From a checkpoint of a small transformer trained on Wikipedia.
Size: width 384, 4 heads of 128, MLP 768 SwiGLU, vocabulary 4554, 25.3M parameters.
Training: a variant of Adam for these matrices, 405M tokens, 6179 steps.
MLP neurons of a small language model. Each row is named by its layer, matrix (gate and up: input weights) and neuron, and shows model dimensions 288-383. Each number is 500 + 50 x the weight over its row's rms, rounded and kept within 0 to 999. Numbers have three digits each. A neuron's up and down rows have the sign that makes its largest values positive.
A block is one neuron, or neurons of one layer that tend to fire together. After each block is what it responds to, as a language model described it from the Wikipedia text at the highest values.

L5.gate737:420479495529498394341504487462612446479601458525457508564507470478556468508542508511510506455556619602512511607493569515479464522507386523538458545486489506462507439566442589446509505576506543486431505579496498500516590566540590431485440500397536483515537500469479466598487504451459487499
L5.up737:467489539466534455497396459493481560380465493536529467423602468493452518453480457533493516603453486466513484441494462515506527441479485553487499459446552541385499554544588430532515608483596478437531474455479484443479553480520480614530451486523493523496441492568421511512411470550508383461
Responds to: Month names in dates

L2.gate11:501473551470491510504492530538505537503577525501562449519513410461497497491520501454601499461521508487425525630473448525434584587473543402500522524457460518555530396480438434422488450565570513484495460509484580431477428506432495514535565471442457398396553440451427500510548477456612520473
L2.up11:566498428538585481450539573479535558527413454530490519440519485514493484452536502406462501614442440453534536560507575365380431552470436470461518542529437477534554577462528535487477506403470518480512535532492489518339560619467518470509513553416553494478596474464542401548533565552379391461
L2.gate207:492560442529443497463453476515430461485410535543514504386551479434569446442388462400569485488477536461463439549454495544443478492509469515443465447472496448528495595452502596474478459426531456517511630453574507393420500534465518528490504548407468424580504414590468454551453415499569575490
L2.up207:541476482507466469464499572458500479444404451468461488458459530495460602460471444497548564560531507472427531559530399472445489520487481476427545481493488471519462574495564558481597467420589473484470579449537557352425505554562498568585512447487550427534521437467433512432516564515522568476
L2.gate308:551480465554521522438571441477462447594483524433426520562566563500494567464536463415529491570469561439469513511441560487472451583600433490467483558419519483497432410564500563460435410493514471653517481479420511460420485512379464500533402416544535424599559422409430485520591463519491611511
L2.up308:546531492365576517489519441477510523534498568448484517467461560475488429486488549479520560530620481570516508548616526510485539449415460539461506572492577450407530505503543476527511583463445449578580450500458555557479540534430499535610498557583443558446497495538530491571470482430483508570
L2.gate476:494495419535611548496442431454622518479437435475470389507494436559581550512451454460462629503505499507431593604549511532504538520450478475600501493620541419512497501591545570503483545477569517613526587525518491605499564451589502565488558518456446469495457574529504485441521449427430496499
L2.up476:489575514523513525612515409499512520602447463507464499552475512528444469568414573563513554465566476496446473489450503506528550439592471500528483479448517519400448513468484520441578450438564576474522499443591560556424512535468512469600483537488502471506497496491500511414458553537445530592
L2.gate495:466516475575540429558554461525486559534474508466575405463514494525548452451447521539554463544566535509417532492419377552379524531512597542407517481482471579461668555439512503496553492497456508567539571524462493486502424445426442517536512408449511466526569550551510424498551459520500474521
L2.up495:547425390549547547481505448543477520648505518535561429490616500443468454565482533537518496474589430460573495609489499481573460563571526371494412456553481471484506490534544535485478491395467505498413570504526498490491519538490498556447444490500565477548516478476436516502540507532466503530
L2.gate542:477404475536484485482538444432497375568478487480445422456538531549534505472464478432549445505531402545459468501542489510537579486457613481534553563469456572503481505471455415515422513475545474507530463365573556521457447517508533500449473529404558415467549492513513492433409535459592500476
L2.up542:535606457548501530412548456514519521534505511445470523511528522473507462422563564505564542515508602458490471518483425437557560502491478461473463566507527562499401442445517572522455591419465577529478496538504493496557586553563537496427504463470421473566512412549517404549531417482458431595
L2.gate599:433560478456372466405553570529542520605489462452605581474547506485479447494518487483506538477496519514561477546484562431442590503443478467518514496488541444500571494398582499524467514468535476502593489477503504567507471477422579539461506436546514462553560524584475487528470546531591478496
L2.up599:532489580498487447455517595513430497505501436575515529501462459460437435443582389603565491464473431496487557478473481547491420539490617475448490433529522545518480518482534462590544558409490492457520516500558531403460536434468545541538480462491506556413521361538613486503517527501565542497
L2.gate641:538502520416506444418576518578552555457538514521513397417457535531652525551403464537472496493361503429517457522459525624486483512441542555518537436613533519524517475451561488479496491568562437533526505411438487405436498499388564536518487473559531579467425434525443530517520515579513492480
L2.up641:556506496565504523437605511520514512540611482537409514482433570580527530469546532452526518519447471398442485580480513551588458605492521483487505554565512505500499566495463520503554438439509419528441385422390486446473506449441520584527544536601605580515464482541485486430464564643470486535
Responds to: Word-ending suffix pieces

L4.gate46:444491501482570489515473431616616473414497521457526498436493424582542410450509547526456464448534471481486496453481529516499490488412460453536488534467410486475559434500358459481431576466445479493476474536534561396495567508401608470382514418515476543427527395487504607477541617513394540445
L4.up46:386438526483492540522475522438560460527512470469535444506495528484502479447612515480481488430456548539497530445528624492491367538545461495633459491557633502525591438559442541563439469447546503522468467455598544499629486456533442529485503387509534434556447535476420557553460430434567589503
L4.gate159:356504576552517548518424481480519441571462502427524517593573382520509486445482385540475467511582512497501441582525564515505488562517455465525514525552533494529510419601421511489464492478529501522449459531460529519473496565498518503438467469403528456450447590482362452505382521481550563428
L4.up159:565384516520490531568572482449450534511584462523437536476508495531594540471537465594462459426444481466522470506526511504543427505367505590468450444567555455499451394481459486496537551566489491387482467517508476515467517557454478447541447462469475535639447404485507560496478572505479479557
L4.gate249:540431441538447555485486497446476461548529550507473496434469535522461614437452480519497394441422472527484482526564404599514526471556480514500517467446580475470557402494555544529529463474567459492394525520472422475456439555490533395523471460484511515507563451531469567470560427536564482493
L4.up249:485557484556464470587483370465533469525489504421462452441528497536471587443416501565447546476420468492472502537594459435452528523487558447463499514497529505519518429495445515517624515481508541532452528532482440491512539487498553554468579465474455519497446510490469553442513516412443586555
L4.gate303:481526543530467493415492432574541470447484488563462360571509454578426468488474516574439547483494540579492581517494509516524459504467479459471533387502445519508490409489471385487451397557585514479476485470517531537529544503471568499427510435570537481485490528517430500477442563474517540509
L4.up303:437470571509360396525507519392507511473496555455487528569541495499496484536552567466514567454466522469532366463496416488485395514473453487485509484418539558461495486507476554567496455605526617476617451481501546429530495543540427407481474464476530552457506541554428563513436437416465489566
L4.gate319:578567459486510477511523549440525475535614520454492451499496492522495573479538544417494523537504566578461551509487538501529442497501450518436506539484446569560452450509546583530542471459517559559621515481570459546507480481472523545553446517519520462481521455471462543442526494494500547433
L4.up319:482555514477528447429535528493415571534559455437554440514507437614500444581467502551492514542533506439534451518581488476502421592451492519475486426496547532550457451502584490477516582503576418513481510639549486505535452612532489494532547477506535536516547483565488562462441526486440459491
L4.gate345:459527514318575446545516440466505377481492528436487523469473530525549464582505489489405436546546466547512543506488600487506529530477530547471466449544450560475577545574589471486506551553498528523454411498510469498491473530409527528540532508479508591573540551527486481525551541528496439487
L4.up345:474487534531519521423449596428502495601500586456487493510405455434529543516535529492568492461549460448484488447590486594459461495481457492458586535550427411473498409482415465446522419535475498502479528497436550574501414475620489553453446469470424549502553447532501475521503528441585511546
L4.gate606:474387498535530525464553457531516475448501574514530416394518505549503525518504490565470479544557516491498487506414493575517449497462421478453543449502496497568424542505421598453536521446495463489467543560484456508483434523558583499532526458539577573516514516483434440619462608436420545519
L4.up606:491480556492501418477488583432646457508481561609544500454552520514448485572560424475545545487625460535501406441523455497480452481494465470539468493469521523491581510514402562481520568460524467511514540506496490435440547541545477466452475525463446540579501465481556584491419493440455508483
L4.gate668:471531508460550570465413497468528570482451463463473511494557473542535503483436526481500465580491563490457475436468521474438521570560436495513573486542434439597552492476544514598479446563561396448487502492464498612479523487513488519542503422509510542524462498494496539492433525544492483520
L4.up668:579419470563540420615470425472522606471504492535479492498521525597504510449485465514627534524524493491464395524541442531456529545396450526596498465431471465513398401411488573567417461573494513535524538531531552492460512580486484556483464473645543507487475531479442513439442444493532414511
Responds to: Month names in dates

L4.gate1:501503447479531502530521569554487564454470555524432476456535476469640520493533526530537482553441481515535621463432570538541513453465481445463489549488502572517540484541516495482612555420417425517475473474530535488560553433438558585567460525522458444541474409396418474512470533581517505523
L4.up1:540503405437532526506506438625484525508464444528432484529548434491536466588529531505496439452519502538379470479484418461655461536515528521523534508535472475517459472467505510379484561510496517504495500532561565542502486552541456605496528505522464518510516545512552436521536553554489452579
L4.gate148:517493484533529541565521570546520520496447452516441477449517398576458486479478482476467476477521512468431551484457500448451501544492434468524503518456517547495494481499419466430470507536480525530599494575387531471487428528469543423462534469568531523504525500422444528537522607409471506510
L4.up148:469505463489460555483551481427445511444501482410551460484508553642525540520539555481576436473435456460533503488461411481488552450496500498463492566640520499499533537502469422408479461482575513488505527467447469449540504503524409471505535611537469426525580439532471502491445559492463429489
L4.gate158:446461570444489420491548552523526438511558472568440536382478507440519501498530465635503500472506499484510445538454470557481446514426632520605435499511608571515434476557506450540500527587475478551486634439528492432458448527414509544509524537512506461505535542455510533528582541447562523590
L4.up158:525418451431570576496470565504361482467383487488503540577528486599455430485467535510464479456443430514502540540507417548596487507570526503535469470465532522515563558491546566503463353417484466528517478444536521519489507452458473504557504520513403445541596489513515562493558390514463521497
L4.gate260:473521478474508513474488589390458568475389490458516392464608525432516527499548552547588601486483597478517543536482447499572466443436414517549576652520486490468522487559558511562565508586472488514515430447494494532549579470456475533563524470576529503413515471493519495555499460449506453584
L4.up260:579504477445431520424529441527524529573529502518583485498537499441549557524541563469485506450537443609570432444524517564537514537469489494484531483569500427579537507512469515425521491462526505576459451514455405487555534464505589481580589491539594495558477513518487492469460528359381583571
L4.gate323:472513412495429487513476541548506423511454462506493493461452415461484499529588522446464458491482440432547528476530549510438438504505530547529492468517404562500532508628582382458524545462439490486460516493575548443462411469449554567574513501484590507565431538603426527512545503527505532470
L4.up323:575544505480503518485457522524398567520547578441542537498496505511486546563477574551480586622461439535612544577502520521519556628488508552531578487480447425572530489530561549440464510484497520531541425495464446428369507469525459527539530567434517424427520483508435543591449463443523477533
L4.gate382:513473495551475511495482503596502502473466435610508494442523508505589540488512498396457460577457537490672532467440498537471501608490474542513566495466530513595592482459446457459590415429539436504488516530545458582585524590438500501548486442608573633497566484533422526486512510527493542548
L4.up382:441444542564455521494577461513556540469469478459510514519497532542556465489582497482565485425507528551510541606497481467533543513541595439481412533564510573525458511477523522495549441512534475520597432482608466422533535554423480427596414513565515468490483544489490390527508390481560532537
L4.gate391:475456448486423500441489405438487435515533647470503497513513503474477443492428482492403569514470601567470533516497574461427515455507460514470411457426410532479441505596498583490553544410502453533442549587495502494413454463441551421519527439498484506450457486445500484536394549621448517499
L4.up391:540537543435410536492514514535510480481460504459448477547509452502460437475526420558497481406481532586477488510550442529465491421527436522493503499554510507463492521516464418554590388569602534529587532529493516511520530449479486492430570543529491447482474549546497520517507586510537596541
L4.gate545:481506579474491509421580528513603483530501545502472451514454478493497403542536522541558551513431559534492498539483449501591552448558472449474505491394516505493562499543448538512588486494543358501594489556465485592489450565451533442502505444496509493497451449504567458536478510493578576577
L4.up545:486520407487453559452489576480513471494537474525451504491449536428464499535580494517554503494474479476545554511501464443486452524479513509497419495502501552507461531392530459474539480498491472504558560479567544463498507532598484551576478549530577465543495501516452574536462444491542488549
Responds to: Main verb after subject

L2.gate9:457469482458481520564478507433473508474561587573485437467461532517505546547537417561551498463418495482593513531502499517502488574627546410566490471450470575522558477520430581518491465522408377464474534525550546427481566515474588571540573485431501622540517475495489465532370481482468515496
L2.up9:583483508482583477494525559485529494510495432514534446475601503436491365487534364557510492448500543459444464565592545524539474478461486477505416564498471505555504494637483519560556494476479408526544442544459524523479524504479557524475515474467521562468450403477490505484457556422486454456
L2.gate294:603507399500599438542482483539463519519518563459467486483562434484534471623456459447521488458560446588457527531561478514441576587429463541464423485549523575454518383624478483498541544474444501569411521535489529510536500524535470554546505543509596539507548422508484479464561529465529464498
L2.up294:479397490484511457528472475506502439511583449507537557486449474429579494595536512482502437489457438543481572464623541553493434560513452548511526488564530605509493394534571536473491534503492511569432560465561500453540523511512440583557411518506528570480544507452536497512555508561521522486
L2.gate447:446433519530490488442435526627493562523573601602541433574450415465555469510504510466439440426533529481431568443444494508469454581434484462483517456452538503487479565583547410505454548466466495502592549514442468487522449495563462487414451485509530533496512460492602466431483574539541530416
L2.up447:585497537519540442419453377516461547536526497429438410438437473551497577589437492429498516458597559527473573528481492508503380482434540429506508554557481568503457508564553445536557563453463557546432474547537552507492530489555485563508452513505505563536451507446429419511479444437535468569
L2.gate448:495498535613431487503495503435474427557483509479530520510466497476543519490573420479497432415502464582503559566485536472442480492545533466510544513527461522426560462526529541556551570473463517479432528529516428589375552508562472463504513434514544573518559444435460563523538482528552546596
L2.up448:609469523520485421480459473465407536425500521504577509554521411477515547438499624469521487432560500538560557469467466499420434467494541401376526470493519522533427532578453498376471503498542538543384514566469439524529530550559477460468511576481513532518468434476548496382506432512503458555
L2.gate568:485492523482515540491507409495457514446502568498526527519561408518579521572472555570525427563389521527508473555524438545553455503486560522474459491431489567537496456559530391463462486603519516576523479487488584531493470534578527539531485499419553465490439485574413551439544491507511563457
L2.up568:422395478459448506584531553396550509487509494551466561547400401505447464552486442528509499406522556483486535529513501599511427534514462434455488483465519494577496512514559581451524502492521467492563508471587451525579578471521527547432546428389521427523458605506505560505572455437508458475
L2.gate630:531498554494533541480495432578508535420560431430539528491578455477494441491456504548564556361500518482454532531406569485533488500448455542474523441539526607505557523428549520568526412518581473486524550490456455480416494452533527525446480513580439541574561533534450476543446425512499477486
L2.up630:576411473399604523544475483523575621542585513568481564513516497401540561521526492541472469460524505461514409558500482442491503516484526484472468514509534488449484466489461505463514451471512475523424463597575550489485487582464522425398550459433442531503573533533481516505532511456484519485
L2.gate720:453435503514503427488541467477522545459441457551518502530460436472538493510466532445491491458418424499469492539480492447514498557520456434511546516453554580456462501492553456440500495546537495497493514539443556526443582611564554516411541493507498470445468460508536544450661518455486527569
L2.up720:560500444520466467532535518470477509490529446512566464407498490454460536490507506504473423554452532449516517587517474536499512439486484500513510532469503617484552513500612469520575459482479531468522521533489528529419483521468519369499470471441467480543536438503520453550527541528533509490
L2.gate736:487533475557510477452467424452464459500519472389501503483479395614642517537491470482537520392575585456426497472491486484481519553460492540515483526435543439464449477503441550420433445509479510593522546500487529489556473532519523541476438544490481535525494454407548514464505479506472464369
L2.up736:548497522441469465466476498539542464528488461483457526478564496468572455502481502371495472488496449505489502556487540478471421594464391512481523462515526568544566443496548575489433550519509514491491406515450470459530518434488557485553548495415562548511459466573396427485520598413487496448
Responds to: Month names in dates

L5.gate715:518527443498453430489557529574447472506476537534443513437518476414559519538517465493490483569514553494546545470447444502551456536484542570504525539493509474473451434497453546478501546503535496514507509565481535468485510583489560518604502432470456514434406514513606449609511508477472408595
L5.up715:607483486432486526442551506449409480501457506510455383451479511499514473489644510590572454455494602556610552472417544526529399538521556467416478530587600518503531649493468504517566464538496456483535489457486482546511480532568451513432546507528455426512435488551547514668500496533461538585
Responds to: Main verb after subject

L4.gate12:562603539466559454496557533520483482530524522448470532473512456473496551536479478464540446496483471566437470559475465472475488436457502443425527576501495482460482540516629543458481556561584422540559522562543438517493355483561590500464533424513453510542513527510510496606502475520434414408
L4.up12:605480511467472545518494567429521462604528512488471511465513564454495416538550589521566456518484411430403466622439422524489486554427540449490477595613663406482463570539537523453450562419494435482476390531450469589530485551479554456569493512551463575543469494533524525544468492448459582503
L4.gate174:535441489418531478574439441509498477475453596527487540448566499496426494486465548503534505558508446447431433520465485465516510521460526539412581532437499511517534471528486505494501422460515546459513481403433476534508504565410505483583503477490532483465521448508471485505502474543503484450
L4.up174:478511523451457502524516447563554491588445531499513484431499525460551425502356477458495536529520566583494496534506444614430371460466505372478477452545459385623544504528463482482463477511404564454565495450434580410529534437419475494531510585366515472451511438508438440473522405473490521470
L4.gate192:595523542513433529524522503528492484546527427475501524536546523479477561545506565463558440563485502357475507519408507540532522568519467469468508451482556477503558502462549525561478499535496442556481578487465348474486581492488449547471544451560564480518520520527495516521550511404471400544
L4.up192:515455497453444576488543356487574496467520509505506557487483523565574573525450509527547541553463472523464516554488464547578489448528434430502550509505589428456475517512546525507509525435605575522646499540514553485480453446539467539541555453538455499603605523501543511495436573486547508487
L4.gate422:534552471459519504502573465514525545525473574557498440434483419532438430423524431560537400541500510474442485491493543522423400517438563509419515524493553507463477500510560529432471546563573530580451510431435486597492601547466508559504581506442552483610461459558567451521474597542474443563
L4.up422:554462417447480565573512575400499486526399356459521569443526488394598528558406488441506426599467521424452542591492388545558496477458565402464503565520461487503501490408454538527536467455502485507492511464537512570365524490492498565393508543463523513439569471452452432506417418460464408502
L4.gate423:464533500467542437455515524482483485458499519510387437400533475504455533490449490519565536452603502497481541593491546467509505524406523475516474486537584518508438565464480487495510519571530532488505425504490560502524500534505478540500461549463448526533463472580471362492458512388507567540
L4.up423:539481437475444464451437463480483591517458523483487475481543545453539445534556577520463474518607469523502517516571556470551505522458544462541524457440377512490354408474518466567534585547505531516508497484508531536570490517498507496458459584437471504545468514553511460475455468484482577519
L4.gate452:466457533536474423437505504495468491556469548486516334466514478452495467500495566594590603349533540528556555464504527516559562555503632498508542564548475511470537523452481514491576561445467505510511484393477506575554543493475611490471564510570536409502481447498552474472438488497442544518
L4.up452:601487486430450508502506453501575583604509462454543487563530407446523574480532465529499454396518515478546513419570444587560438581485583468484598445513572632534518450430436487490559496441564583449503522493459531506435447625584505538466573570569529446515453480514515568562460507490461466464
L4.gate465:495546518409488560492531449455539446546467480497459444483465433514453500442413569356508516457503531465488600550530530547523507560449510539450489494516471507520505427501461568483542479477486457607463513440438467471479513475457524493549473467479557454560497457505509529535532460318467371472
L4.up465:465477501526514528582652550468544511569435468503487576447505425540409553507475512486492537518558538514458598520508494574507514518512442516515518483514457488473523495507555602514526487443545472505477515499505514523550493469448503434550557467459456525545523473525515514532441512500454459496
L4.gate490:478461588491500491444496490627504513463504532580371533453509474548532452486477567541501422529564479510538528565525507440580487525470532450436473487493456465461598542568521550399594462471534491476485584484469431531477422635479413452527464414519477569485548499514538441556508521536519482516
L4.up490:529513516574587526506523472522507527460594481568494515522457437524468542473477548443513527465505484487537500522557500443487435606485504451368461461522453543610579493514507536552617419381483533519541506446509485543559434620438458524473536542435537445450496376562459428437442440511487461486
Responds to: Abstract noun word-endings

L5.gate633:404484524481611457463536622541505503510574443569539450488482531475489514455560504512510554453370449525492538539493462550520464518615443496546511513429447468499493528542546544515531522481456470500456520471516418469478559540433465464471549492495431507515548415488520362538466422516560460441
L5.up633:608451392368577495468513479554471460503523431528490574452463520508540442448489513522460473452505414444467536432407504509513519574587512529467462480389523425453467551481551481497553584509502451581435526497451434490555529552479492531542521565416486536497543409591581436484485511584452472434
Responds to: Word-completing suffix pieces